config.toml
n_layer = 22
d_model = 256
n_head = 6
n_kv_head = 2
head_dim = 64
d_mlp = 704
vocab_size = 4096
activation = "swiglu"
norm = "rmsnorm"
norm_place = "pre"
norm_eps = 1e-05
positions = "rope"
rope_base = 10000.0
rope_fraction = 0.75
qk_norm = false
attn_scale = 0.125
bias = "none"
tie_embeddings = false
parallel_block = false
init = "uniform"
init_std_qkv = 0.0306
init_std_o = 0.0
init_std_up = 0.0306
init_std_down = 0.0
optimizer = "muon_variant"
lr = 0.0055
lr_mult_o = 1.04
beta1 = 0.9
lr_head = 0.00738
grad_clip = 0.5
warmup_steps = 200
schedule = "wsd"
decay_fraction = 0.882
decay_shape = "pow"
final_lr_fraction = 0.0
batch_tokens = 32768
seq_len = 1024
doc_mask = false
train_tokens = 301200000
steps = 9192
dataset = "wikipedia_en"
MLP neurons of a small language model. Each row is named by its layer, matrix (down: output weights) and neuron, and shows model dimensions 144-239. Each number is 200 + 40 x the weight over its row's rms, rounded and kept within 0 to 999. A neuron's up and down rows have the sign that makes its largest values positive.
A block is one neuron, or neurons of one layer that tend to fire together. After each block is what it responds to, as a language model described it from the Wikipedia text at the highest values.

L15.down375,156,244,263,191,170,272,294,212,179,201,216,249,288,194,180,164,244,240,235,221,185,242,273,160,230,180,225,147,131,250,209,227,252,210,215,183,200,214,183,189,215,121,201,240,229,221,227,171,181,274,240,239,174,179,240,218,136,180,255,194,167,252,188,169,210,171,256,138,233,184,225,157,162,254,159,280,211,193,208,205,213,160,175,254,210,272,176,203,190,149,248,183,209,184,281,265
Responds to: Coordinated modifier boundaries. Ends of a first adjective or modifier before another, on the comma, and, or, or suffix: simpler, | longer and | L-shaped, | essentially.

L4.down582,231,185,192,244,229,192,267,169,224,255,189,183,223,189,173,147,227,217,196,203,147,196,172,175,226,215,138,176,179,188,139,268,135,231,153,241,156,202,183,122,132,294,242,206,187,134,191,191,124,241,324,225,192,200,236,239,235,232,233,245,252,157,196,136,204,197,204,174,242,106,160,157,193,128,212,182,210,191,245,211,179,224,210,152,219,227,214,209,186,262,229,234,194,194,220,169
L4.down642,204,196,206,210,239,185,242,141,214,227,154,215,285,141,196,273,255,210,242,130,114,161,204,132,179,171,202,249,255,162,247,245,265,206,215,218,152,182,209,173,179,226,198,204,170,194,214,222,193,178,168,224,143,161,222,245,218,158,212,232,161,196,219,216,180,245,221,221,241,193,167,189,200,177,179,241,202,201,226,212,104,273,228,139,164,192,205,179,255,230,211,226,163,256,161,275
L4.down696,161,182,176,195,225,193,234,189,201,191,211,158,174,199,99,162,261,262,208,331,163,202,236,234,230,207,213,180,146,205,129,230,245,159,149,113,194,193,197,224,160,208,216,232,148,237,186,197,191,102,207,218,193,206,230,185,219,232,137,219,202,225,168,219,202,204,215,215,225,146,102,225,232,115,253,112,212,206,223,161,184,192,190,245,222,208,219,200,205,218,209,215,196,221,173,186
L4.down701,204,216,163,137,196,282,173,246,260,232,249,143,220,239,239,187,206,174,108,247,243,187,185,182,217,199,196,168,236,250,192,171,185,175,190,179,183,234,231,229,250,204,266,194,224,218,225,131,148,206,279,212,200,194,194,244,192,258,211,143,312,213,184,213,137,163,178,194,193,176,220,178,230,229,253,153,178,198,174,159,97,226,234,186,159,206,180,217,190,254,208,217,187,160,232,173
Responds to: Person role nouns. Nouns or word-final pieces naming a person's role or title, strongest for president, also Secretary, governor, chief, author, and -man in names.

L16.down29,254,129,167,176,134,145,137,162,279,207,158,174,220,206,228,135,282,156,166,182,103,176,233,250,239,282,130,156,229,278,191,161,172,290,159,208,176,227,193,213,208,187,252,183,225,175,203,274,250,186,203,181,300,254,266,191,144,226,153,231,249,265,185,313,175,187,193,179,165,174,154,249,242,273,181,225,266,201,272,205,217,226,201,186,169,219,134,213,202,182,136,241,201,255,147,205
L16.down42,210,174,182,169,147,197,203,150,203,156,149,263,190,233,252,187,199,234,205,273,157,247,192,138,189,153,275,196,191,255,222,237,169,163,158,230,227,191,199,202,191,124,159,163,161,185,190,262,198,258,168,224,268,237,147,249,140,216,190,222,179,211,234,228,118,218,186,220,207,223,179,199,208,231,162,239,261,137,290,137,218,142,203,230,223,206,176,201,255,188,233,198,190,233,261,249
L16.down50,179,140,185,206,196,212,194,223,166,177,193,197,181,183,276,192,225,184,166,203,170,210,200,258,218,196,285,186,190,211,256,360,247,202,290,195,219,212,221,175,208,208,181,173,248,137,318,185,168,224,195,134,272,228,217,212,203,117,217,242,198,171,253,157,174,254,172,200,215,222,184,235,223,210,222,163,237,293,181,231,154,162,241,130,275,173,108,191,203,188,234,185,231,144,244,208
L16.down71,222,172,191,156,225,195,160,166,103,229,145,156,270,160,175,198,197,190,216,159,204,260,276,256,189,209,247,231,200,154,217,210,140,207,219,188,187,233,172,209,224,158,279,239,247,236,207,184,222,261,143,187,230,179,190,217,203,183,279,211,254,276,208,235,250,209,202,228,136,158,208,228,140,193,211,237,152,130,213,237,194,186,135,188,185,201,183,207,207,145,224,165,255,183,250,167
L16.down96,161,178,211,181,178,133,188,266,238,175,183,181,219,124,226,229,143,218,277,169,137,244,262,226,253,186,257,187,213,235,190,248,180,270,124,219,221,165,230,235,186,188,181,196,202,191,151,187,224,211,228,254,159,242,204,170,193,198,187,269,197,209,213,175,207,177,274,219,147,173,222,206,178,235,247,313,176,205,196,231,215,284,202,260,212,163,190,264,177,143,166,181,261,212,168,216
L16.down146,182,169,257,233,199,249,222,230,222,206,227,210,288,163,225,157,235,212,213,240,183,238,222,231,166,198,216,244,290,181,138,251,114,198,241,174,184,283,219,259,267,216,260,212,136,196,221,193,179,179,228,182,265,216,181,226,194,178,160,247,228,281,241,193,206,166,297,144,197,186,220,223,220,193,195,164,209,178,225,194,219,205,205,194,167,170,179,216,247,274,152,192,143,186,258,153
L16.down165,185,169,201,137,201,287,189,180,217,219,195,153,223,239,205,248,154,198,206,204,97,178,198,180,173,160,261,176,83,274,158,194,169,168,176,214,254,128,199,210,183,153,266,162,176,234,153,226,123,180,219,174,197,171,251,259,180,274,209,125,145,153,197,178,201,166,218,197,227,181,187,230,157,281,262,172,144,176,112,167,235,185,201,208,214,216,269,199,174,135,227,184,212,214,156,203
L16.down220,91,158,197,240,214,223,176,215,141,314,203,196,257,222,209,240,264,201,269,191,190,178,257,215,176,212,262,182,198,194,232,162,154,235,263,164,185,232,260,274,235,153,128,166,234,209,156,178,211,224,219,201,233,144,219,248,235,206,228,240,134,223,203,147,168,254,138,255,131,145,222,215,164,151,199,242,163,143,234,239,137,134,252,173,181,236,266,188,214,181,179,189,191,225,132,284
L16.down277,183,219,199,161,246,183,267,227,140,197,176,156,159,110,143,231,186,206,206,228,252,174,212,166,183,202,193,201,115,189,210,170,158,264,224,170,239,135,181,160,107,235,137,216,203,162,241,201,213,201,248,227,180,177,228,196,223,239,181,188,270,199,229,288,179,214,176,197,220,191,171,111,249,229,213,230,263,205,205,176,181,249,175,196,182,220,180,217,122,197,131,242,193,240,191,159
L16.down299,227,199,135,186,192,200,143,162,247,178,184,222,102,195,215,147,265,143,199,175,193,206,221,146,158,226,213,287,126,199,125,249,196,245,243,169,216,124,161,187,196,180,217,175,149,133,241,200,184,176,171,250,232,205,211,181,130,125,188,210,186,213,176,217,181,150,249,241,233,241,163,197,223,194,158,199,177,259,257,119,277,167,203,240,244,238,201,215,194,193,187,201,155,168,208,214
L16.down301,274,204,226,213,199,221,186,240,140,249,218,237,227,225,275,290,197,249,199,213,217,210,179,169,189,186,286,245,147,168,193,255,161,138,241,223,301,202,173,182,162,201,265,211,174,204,191,229,199,164,216,175,237,210,178,260,231,129,198,277,98,242,225,96,220,193,192,192,141,215,113,84,198,143,167,278,261,193,209,151,185,187,175,225,191,245,170,233,232,193,216,239,231,139,107,178
L16.down318,155,240,172,179,220,131,198,211,227,261,215,181,147,277,249,102,182,188,124,251,210,161,227,201,219,174,204,209,197,199,219,180,129,206,220,155,168,210,212,197,121,213,249,231,230,201,208,171,213,135,250,180,139,203,134,146,249,117,252,184,206,269,214,172,137,163,184,249,212,238,161,207,164,97,190,268,169,181,227,185,253,199,164,266,263,170,185,243,233,188,142,213,213,220,161,205
L16.down412,255,313,180,217,189,167,153,303,143,256,189,183,187,193,160,160,162,201,207,178,220,175,248,208,143,191,151,256,163,206,217,305,107,201,237,224,240,154,245,257,187,90,166,229,236,147,190,230,184,152,235,187,263,216,200,172,197,232,170,224,172,169,177,205,215,212,158,198,230,210,120,179,194,199,192,277,279,193,244,164,170,157,265,221,178,200,198,179,207,228,195,281,178,209,192,161
L16.down559,191,171,158,163,232,223,161,219,194,219,183,275,153,189,269,244,217,255,212,211,184,276,234,153,186,228,190,169,243,144,175,263,211,222,200,174,229,248,217,250,196,216,238,165,196,201,189,176,117,206,297,172,189,224,256,128,198,193,213,229,175,122,148,186,246,198,101,158,187,205,220,164,176,227,152,209,233,154,197,139,190,203,233,170,191,230,141,213,169,183,193,249,128,177,188,182
L16.down563,294,221,132,173,171,222,189,165,143,205,166,200,256,209,183,219,228,196,182,236,174,160,131,182,195,133,162,200,193,224,191,169,202,150,143,215,223,172,217,259,188,134,204,198,217,212,108,156,146,175,135,198,233,148,191,225,166,241,267,255,141,166,176,176,210,253,203,143,204,157,149,234,258,173,233,225,236,206,156,229,190,194,254,240,186,174,155,234,216,151,207,162,150,222,253,189
L16.down672,130,241,208,200,260,260,205,189,224,145,154,158,199,231,249,269,204,244,244,191,249,238,216,173,117,199,261,210,267,178,164,232,252,219,173,179,226,227,240,251,124,136,265,165,202,183,244,246,163,134,199,180,278,210,211,250,133,239,217,200,196,171,198,213,179,169,174,232,227,112,139,166,222,215,235,176,172,224,203,155,154,190,191,251,175,196,222,180,239,241,245,242,176,171,157,220
Responds to: Before a named entity. Fires on the token just before a proper name is introduced: appositive commas, by, called, known as, election-table pipes, e.g. "partner, Mr. Clay", "directed by".

L4.down172,174,169,162,78,245,184,144,215,230,166,226,212,198,271,239,150,211,207,193,233,271,162,272,244,200,228,151,277,173,205,195,408,175,179,199,205,250,204,207,183,187,224,239,203,175,182,191,150,177,203,220,199,209,217,183,266,141,181,186,261,269,173,195,155,197,129,190,204,172,231,150,287,239,180,231,187,159,152,170,222,198,164,158,189,234,258,246,114,163,242,261,250,195,218,234,228
L4.down264,199,204,190,220,158,214,224,187,204,200,221,244,211,209,269,101,205,300,178,199,224,165,216,148,214,185,172,221,297,150,120,218,186,280,206,195,251,214,185,178,196,196,222,197,216,168,239,190,75,201,187,110,228,220,119,176,167,179,258,241,191,199,165,153,234,189,116,238,161,250,200,255,212,182,229,190,182,201,124,245,188,122,175,169,214,208,205,135,223,134,295,136,141,192,181,217
L4.down374,251,128,267,236,217,190,236,256,177,202,207,252,227,213,250,185,142,183,231,138,208,205,294,219,152,301,208,173,154,165,258,297,207,196,187,194,171,196,143,56,161,161,204,168,158,235,223,223,251,209,141,221,182,178,207,238,194,222,205,163,244,231,193,175,270,252,233,183,235,233,164,223,156,248,222,178,174,144,129,167,160,158,234,176,217,204,194,225,211,203,271,157,215,227,284,153
L4.down400,172,151,195,141,174,208,226,223,240,217,162,177,193,173,170,182,249,247,198,217,236,201,234,186,213,189,167,190,224,213,286,316,177,238,216,243,215,198,171,184,140,194,180,250,152,166,198,198,194,167,223,257,177,206,231,210,165,182,156,261,157,158,168,217,262,197,146,153,145,153,173,225,220,184,257,163,194,172,175,220,192,127,168,157,243,219,222,215,284,176,266,155,235,216,190,233
Responds to: Noun-phrase openers. Words that open a noun phrase, mostly sentence-initial The and especially new, as in the new class or The song remained.

L15.down166,292,177,205,251,191,264,172,204,221,224,217,181,188,214,168,256,137,145,172,156,153,261,278,131,190,184,171,208,148,166,237,325,185,189,188,177,193,173,214,246,211,255,231,238,212,185,189,216,211,222,200,157,221,230,253,217,141,160,235,238,228,269,259,219,211,200,229,205,211,167,262,121,129,231,230,198,175,197,158,189,152,190,110,181,132,253,222,161,225,207,201,170,182,249,97,279
Responds to: Adjective-forming word endings. Final suffix pieces that finish a split word used as an adjective before a noun, often after a or an, e.g. unn-amed, pione-ering, conceal-ed, histor-ical.

L16.down14,188,152,166,179,253,182,190,195,150,171,210,218,225,225,201,228,213,183,207,159,156,196,249,209,188,225,204,226,265,215,186,270,237,179,161,214,173,192,228,221,249,189,201,174,251,222,209,180,135,184,178,254,188,136,143,200,213,198,180,236,186,177,173,247,153,227,167,243,222,174,161,211,230,158,236,249,166,218,217,203,211,190,272,161,218,145,168,226,184,173,196,236,193,219,162,223
L16.down60,220,134,231,180,252,260,251,186,181,210,127,251,202,151,206,266,154,266,276,299,166,145,198,192,211,187,187,127,240,151,219,188,134,197,216,211,219,221,241,232,164,233,170,110,242,128,248,190,270,196,173,167,185,226,176,207,192,187,131,205,114,215,155,180,272,181,134,206,216,188,171,167,265,195,239,208,184,228,173,200,205,193,185,241,206,223,229,201,231,210,159,257,217,171,154,175
L16.down83,233,187,190,184,156,232,214,220,178,177,178,226,196,206,181,205,217,208,220,195,200,197,218,188,199,317,204,174,250,192,243,433,291,209,217,206,206,181,98,227,245,218,157,207,189,205,184,227,212,222,199,199,191,208,157,174,225,186,233,266,223,240,222,218,165,175,142,205,167,208,222,224,186,204,263,174,152,242,207,258,207,260,142,191,221,171,204,209,178,167,183,200,225,279,218,195
L16.down175,255,173,293,156,200,229,234,226,120,241,124,180,197,167,134,119,246,203,261,134,215,178,146,174,172,187,216,214,228,242,209,239,224,167,191,133,199,160,194,201,242,202,190,224,225,199,290,213,188,155,171,223,191,163,240,209,218,158,192,252,183,162,223,172,146,240,144,244,211,211,149,197,252,146,149,215,250,289,159,262,208,185,213,186,124,179,190,266,198,224,262,299,209,143,177,206
L16.down184,253,127,237,235,237,136,289,271,212,197,193,230,279,147,220,223,216,142,166,259,153,228,202,130,247,174,185,241,203,165,150,224,165,237,164,239,217,146,222,200,185,286,288,281,173,263,296,189,164,181,198,173,158,230,129,172,182,185,174,213,219,209,155,202,188,212,196,169,296,234,246,244,186,182,212,162,224,229,214,144,125,88,231,139,190,203,246,225,213,170,174,223,238,213,207,160
L16.down231,152,224,253,186,156,158,183,225,138,187,153,180,205,158,229,135,260,121,225,243,245,144,293,241,165,175,290,221,156,176,252,296,125,223,159,178,278,268,174,148,176,193,171,186,228,190,180,178,226,313,185,178,214,226,235,264,254,159,201,230,217,195,250,192,191,209,287,147,216,180,225,266,240,187,218,199,211,198,190,163,202,146,197,182,210,171,239,212,195,151,214,183,284,151,245,166
L16.down338,205,210,243,215,172,234,155,243,174,169,234,238,170,200,210,198,189,264,171,234,180,194,213,119,222,193,275,199,202,283,204,291,181,232,216,213,200,164,136,200,188,183,255,197,230,168,171,226,111,195,212,222,221,245,215,218,169,153,190,223,243,224,152,220,196,198,68,188,104,250,154,233,207,302,232,196,136,176,214,248,206,107,165,216,193,198,205,220,234,151,228,183,278,214,224,196
L16.down341,194,245,187,194,152,190,212,134,199,207,184,243,254,159,225,268,227,234,167,220,241,221,248,210,172,280,217,122,266,222,192,248,227,234,241,124,223,180,260,228,117,161,151,214,242,182,209,169,218,197,216,152,184,153,193,240,198,187,266,167,222,191,196,158,171,205,171,285,151,156,177,166,185,234,155,193,165,256,213,195,214,252,204,190,171,145,158,185,230,174,203,241,282,220,190,242
L16.down354,100,205,204,244,192,189,133,232,200,218,209,163,157,210,212,235,228,189,179,234,140,205,163,170,198,170,202,188,199,190,191,197,218,143,185,218,211,221,188,169,159,187,268,259,228,199,234,142,140,215,177,173,233,153,212,210,172,240,266,221,207,235,235,169,194,193,212,203,168,165,213,219,232,198,172,221,248,182,157,258,266,247,138,191,202,217,221,273,264,259,244,221,121,189,222,243
L16.down383,188,253,253,281,275,164,138,189,121,234,150,225,225,181,222,200,185,238,198,200,200,277,278,213,190,225,223,211,148,142,142,280,199,203,228,168,220,200,186,222,175,264,218,215,218,193,264,224,208,200,247,210,273,186,189,206,209,248,183,158,305,205,213,183,276,213,234,238,257,210,185,246,255,207,255,224,267,230,155,197,196,202,189,154,190,240,231,172,169,152,226,203,239,192,135,180
L16.down408,197,131,195,270,256,128,151,230,192,158,177,118,193,167,205,211,215,190,150,251,180,191,255,188,181,228,121,164,193,204,162,278,225,199,213,190,255,209,157,230,219,164,163,212,173,230,198,256,154,260,145,168,214,158,221,177,149,209,201,186,199,209,175,201,231,165,205,218,261,161,164,131,217,172,109,230,142,196,141,169,235,138,191,185,219,191,192,204,135,130,186,214,98,233,121,188
L16.down448,245,191,189,277,218,213,153,191,232,221,183,119,240,206,200,243,268,195,214,138,209,182,253,199,202,173,214,297,141,234,202,216,254,170,235,209,186,201,140,235,173,197,183,207,233,236,253,265,218,162,238,146,258,241,157,197,321,254,287,193,159,265,234,210,262,111,224,213,174,176,199,198,178,244,184,180,212,228,203,251,201,161,191,201,170,245,133,235,225,137,238,202,233,252,167,189
L16.down490,216,251,158,207,217,145,213,211,195,211,204,181,176,228,187,213,225,114,214,174,211,173,237,187,195,197,219,122,174,253,106,245,221,181,146,162,222,203,127,185,128,204,149,232,198,167,205,246,186,236,139,186,245,247,217,227,240,284,164,275,180,259,246,231,227,162,249,157,135,206,260,175,235,292,228,101,186,177,227,162,233,151,210,229,164,240,198,156,269,135,236,184,150,174,192,226
L16.down500,272,239,133,223,189,232,148,177,158,202,207,214,220,164,237,213,181,262,185,167,149,295,169,220,141,180,150,226,157,207,128,276,178,307,241,184,124,240,120,203,256,239,211,267,106,170,162,155,189,213,228,216,207,208,184,184,193,203,218,150,233,178,218,229,217,208,209,158,167,202,103,220,148,179,187,258,236,197,266,159,180,134,246,299,252,247,195,175,270,230,224,231,178,157,172,242
L16.down550,222,289,194,187,197,239,239,282,209,127,163,207,247,191,231,246,208,184,260,183,160,152,198,221,235,186,117,262,164,268,165,204,199,143,174,169,212,248,165,306,189,237,172,221,214,184,198,187,207,217,188,151,226,266,192,213,182,217,151,146,215,97,213,214,164,183,212,264,179,168,234,189,224,151,173,169,181,211,221,178,225,196,226,168,153,153,251,181,230,165,300,213,151,250,177,201
L16.down635,128,238,207,223,159,158,166,204,181,271,213,138,213,202,178,160,179,159,204,131,196,133,165,290,127,211,209,196,233,312,203,187,233,160,204,229,183,188,106,169,176,196,125,216,189,135,243,227,198,219,237,177,223,199,256,217,206,251,218,241,258,148,152,233,151,199,122,215,160,133,186,167,132,148,266,223,157,199,185,200,138,182,248,232,255,181,192,182,122,213,196,288,268,241,136,241
Responds to: Adjective-completing word pieces. Final word piece that completes a split adjective or participle modifying a following noun or taking -ly, e.g. widesp-read, extravag-ant, perman-ent, wonder-ful.

L16.down19,202,265,170,255,215,263,163,276,206,115,170,212,171,144,224,234,168,190,215,158,251,241,245,136,265,203,96,266,168,254,205,242,265,144,179,228,203,199,169,255,237,190,199,205,219,176,223,148,166,188,189,180,201,103,218,218,158,181,226,233,177,209,185,253,226,189,183,224,216,201,226,185,214,280,226,213,246,191,214,167,208,156,254,189,127,148,127,150,147,182,166,248,199,271,189,205
L16.down44,192,194,154,204,268,238,228,171,174,176,204,164,174,267,261,171,202,188,207,170,289,168,159,230,215,226,196,190,180,275,199,280,178,124,200,194,227,171,254,182,196,141,168,220,255,171,200,183,268,208,261,251,228,239,253,235,239,195,195,137,151,191,225,161,195,159,161,229,236,249,222,144,195,250,246,207,242,325,179,250,187,154,230,184,240,221,201,197,234,176,221,208,193,134,188,204
L16.down84,151,195,246,242,179,276,233,231,200,177,165,250,149,197,205,169,225,235,199,177,249,218,275,230,138,176,291,166,259,226,154,188,191,129,206,263,142,207,274,209,213,166,206,155,176,132,253,154,234,184,146,248,131,218,226,222,199,227,213,210,190,201,157,123,171,184,146,203,267,247,234,155,109,242,236,267,182,208,207,287,223,142,185,156,230,227,213,220,179,125,171,240,134,199,185,228
L16.down201,207,213,239,236,262,263,220,227,216,183,241,206,186,214,229,253,237,166,144,123,263,166,207,146,227,217,160,259,280,192,249,73,182,217,265,109,193,217,261,201,153,193,194,158,154,207,262,154,263,226,169,186,212,155,231,183,157,172,177,193,168,189,229,173,215,255,186,133,214,239,196,185,242,280,198,157,293,203,213,154,178,204,275,234,186,208,229,188,226,297,203,168,202,142,271,225
L16.down205,137,158,232,169,211,113,162,146,269,206,189,222,202,216,132,181,191,242,212,174,242,205,195,213,238,235,165,275,163,185,177,115,199,234,217,243,127,155,233,227,227,207,243,262,187,192,267,269,252,92,207,178,256,150,186,249,241,242,220,189,212,254,249,207,193,189,117,140,229,235,251,240,131,169,230,185,227,253,241,127,193,215,259,184,257,239,184,191,152,209,181,229,175,203,247,172
L16.down242,228,208,222,155,166,185,202,190,145,200,237,208,193,226,226,153,175,153,202,225,169,198,256,152,175,139,214,168,206,256,164,201,181,243,123,168,281,204,231,249,179,258,205,143,219,197,184,164,229,216,220,230,206,213,243,180,192,196,210,192,164,246,151,199,164,158,160,189,217,189,197,184,115,191,186,214,183,217,193,161,217,101,185,202,152,215,222,156,257,167,170,210,178,246,222,231
L16.down243,199,183,267,252,156,252,190,222,140,171,138,209,210,219,194,179,214,210,219,258,160,103,153,125,197,232,218,135,186,225,199,216,292,211,209,139,227,138,277,180,133,187,195,134,166,162,194,210,287,222,159,194,230,234,201,217,191,258,183,219,268,232,226,249,187,119,239,184,177,199,196,180,231,214,188,238,243,262,212,176,227,63,229,201,235,242,152,198,184,151,175,251,204,180,186,208
L16.down251,197,255,107,174,183,181,242,162,299,152,189,188,204,209,202,236,173,156,212,156,139,158,207,204,160,168,193,146,242,189,195,164,226,243,165,178,194,194,268,250,144,204,155,205,222,202,257,153,212,199,147,194,196,233,231,206,127,259,205,208,232,211,208,210,218,175,204,220,196,218,256,228,267,180,149,151,200,218,227,85,238,119,230,234,272,158,173,253,168,233,150,242,188,180,173,137
L16.down361,263,200,232,264,108,266,215,161,260,192,153,211,247,154,219,236,237,166,236,234,249,177,232,207,175,182,202,260,176,239,172,197,206,216,222,262,254,160,187,215,147,250,314,215,157,191,232,174,243,181,272,218,104,177,214,248,169,156,152,278,264,231,263,151,188,120,177,214,161,196,152,215,196,221,220,192,208,188,217,235,174,177,164,206,245,138,161,185,194,191,204,197,152,173,183,228
L16.down370,152,117,160,274,249,173,147,196,213,213,199,156,220,202,239,229,170,183,241,133,220,209,204,222,181,198,233,197,217,94,114,270,223,212,193,136,177,210,174,239,207,241,143,219,141,217,137,197,214,149,216,217,247,213,135,133,220,228,183,215,172,153,111,225,181,155,216,203,160,256,176,130,206,210,197,148,155,193,165,124,172,172,283,162,196,220,216,268,152,205,248,188,196,171,230,182
L16.down409,157,242,225,187,231,157,201,220,235,158,190,209,261,172,169,220,211,198,230,218,195,163,120,237,130,195,137,234,210,174,203,136,199,203,179,229,221,203,250,164,199,211,160,152,184,218,280,146,177,220,137,285,303,162,206,194,205,221,159,162,228,181,229,194,207,152,105,167,243,140,284,193,177,188,245,160,136,191,162,131,192,222,172,193,210,211,149,208,235,277,247,156,198,184,187,185
L16.down414,140,198,200,204,208,257,270,142,139,208,195,251,218,227,160,159,258,182,193,250,82,257,273,266,212,207,171,164,202,229,232,302,239,186,187,204,124,138,216,220,210,183,232,153,244,179,196,207,205,167,182,165,253,219,231,172,207,226,213,264,270,196,180,236,203,210,191,186,264,183,208,223,156,219,103,223,152,179,187,142,213,165,196,164,137,189,266,209,230,293,157,196,192,183,100,185
L16.down549,201,187,187,236,193,249,193,230,253,220,209,247,157,177,161,144,226,168,175,223,142,207,163,161,145,201,175,253,213,225,241,98,232,261,159,163,222,221,163,190,204,213,166,238,281,146,228,257,293,101,229,233,230,169,144,215,188,225,195,188,190,232,197,257,217,181,177,149,154,219,231,157,185,208,199,209,247,259,214,135,230,151,240,169,235,191,126,257,148,193,213,200,145,141,120,185
L16.down562,161,281,212,284,253,225,226,155,191,215,214,214,195,141,238,175,216,198,230,134,156,195,182,184,274,184,227,217,168,150,246,156,202,209,254,252,179,197,241,241,201,169,165,163,144,240,214,181,139,169,222,143,181,197,236,174,177,208,188,136,163,198,212,194,173,233,190,119,179,141,229,214,189,233,177,216,177,193,198,166,172,157,165,243,237,249,199,207,296,207,164,184,180,214,228,153
L16.down657,133,116,185,193,148,216,147,141,183,212,228,127,200,268,205,164,153,176,216,156,252,184,111,259,169,255,304,181,124,155,96,177,210,177,199,181,180,173,119,198,203,217,208,168,281,186,209,186,149,192,187,198,157,249,126,137,281,242,219,233,144,243,169,215,249,219,224,165,155,250,158,148,177,216,212,126,178,192,246,186,126,187,180,188,230,122,202,165,230,222,245,261,246,210,213,225
L16.down694,154,171,218,260,181,223,252,149,206,172,220,174,154,205,168,162,206,218,207,91,184,184,156,226,228,134,163,216,222,224,174,172,244,185,158,173,159,211,178,209,179,185,129,176,189,190,199,223,220,180,144,227,136,206,227,178,201,166,181,182,212,238,222,141,191,164,175,197,278,225,192,175,220,230,150,213,154,240,242,158,166,216,142,166,193,217,170,109,114,239,141,170,106,268,209,196
Responds to: Start of dates. The first token of a calendar date (a day number or month name), usually right after on, On, in or a birth–death dash, e.g. on 7 July, – January 14.

L4.down17,245,217,218,216,210,214,203,202,197,239,219,230,173,192,168,159,268,181,178,164,193,195,202,166,213,225,215,211,236,177,257,221,198,175,229,215,174,196,246,167,204,182,268,226,318,219,202,283,231,252,218,121,230,237,230,198,236,242,204,209,177,201,198,148,116,218,283,227,135,202,149,122,136,263,179,146,222,205,168,204,146,175,190,189,208,162,212,139,277,179,297,205,169,224,185,245
L4.down72,216,238,194,154,196,192,191,161,204,233,239,221,202,247,174,243,218,239,205,256,134,238,197,213,216,244,196,198,129,246,233,283,227,190,180,258,226,138,199,284,221,174,205,258,261,163,201,172,146,275,231,146,165,250,181,237,167,203,208,210,228,143,241,202,166,161,159,238,164,249,238,115,229,260,228,183,140,168,210,277,241,246,194,207,223,199,264,190,133,216,214,161,184,242,211,187
L4.down159,227,231,186,277,166,200,179,279,160,174,224,114,192,204,205,246,139,206,184,250,124,236,109,143,248,175,224,238,190,256,225,223,168,205,154,229,163,234,195,238,208,217,183,234,215,136,165,191,156,217,178,170,177,183,201,133,140,153,200,230,185,196,214,135,210,181,175,189,226,250,231,156,206,165,174,117,187,205,224,224,194,151,211,147,179,186,206,212,178,157,151,204,200,284,189,224
L4.down546,243,167,156,244,200,241,225,200,254,164,241,186,125,246,225,169,144,184,172,175,126,231,177,287,210,150,159,220,199,280,256,235,265,241,234,176,193,123,259,233,230,156,203,200,205,227,224,166,200,202,159,157,202,179,262,232,195,223,156,138,209,148,189,147,106,223,219,179,127,211,146,208,148,173,164,209,194,213,127,199,193,136,201,196,174,226,180,224,201,179,279,101,149,197,135,222
Responds to: Month names and Philipp-. Month names in dates, such as April, February, November, and the opening piece Philipp of Philippines/Philippine; also scattered pronouns and name starts.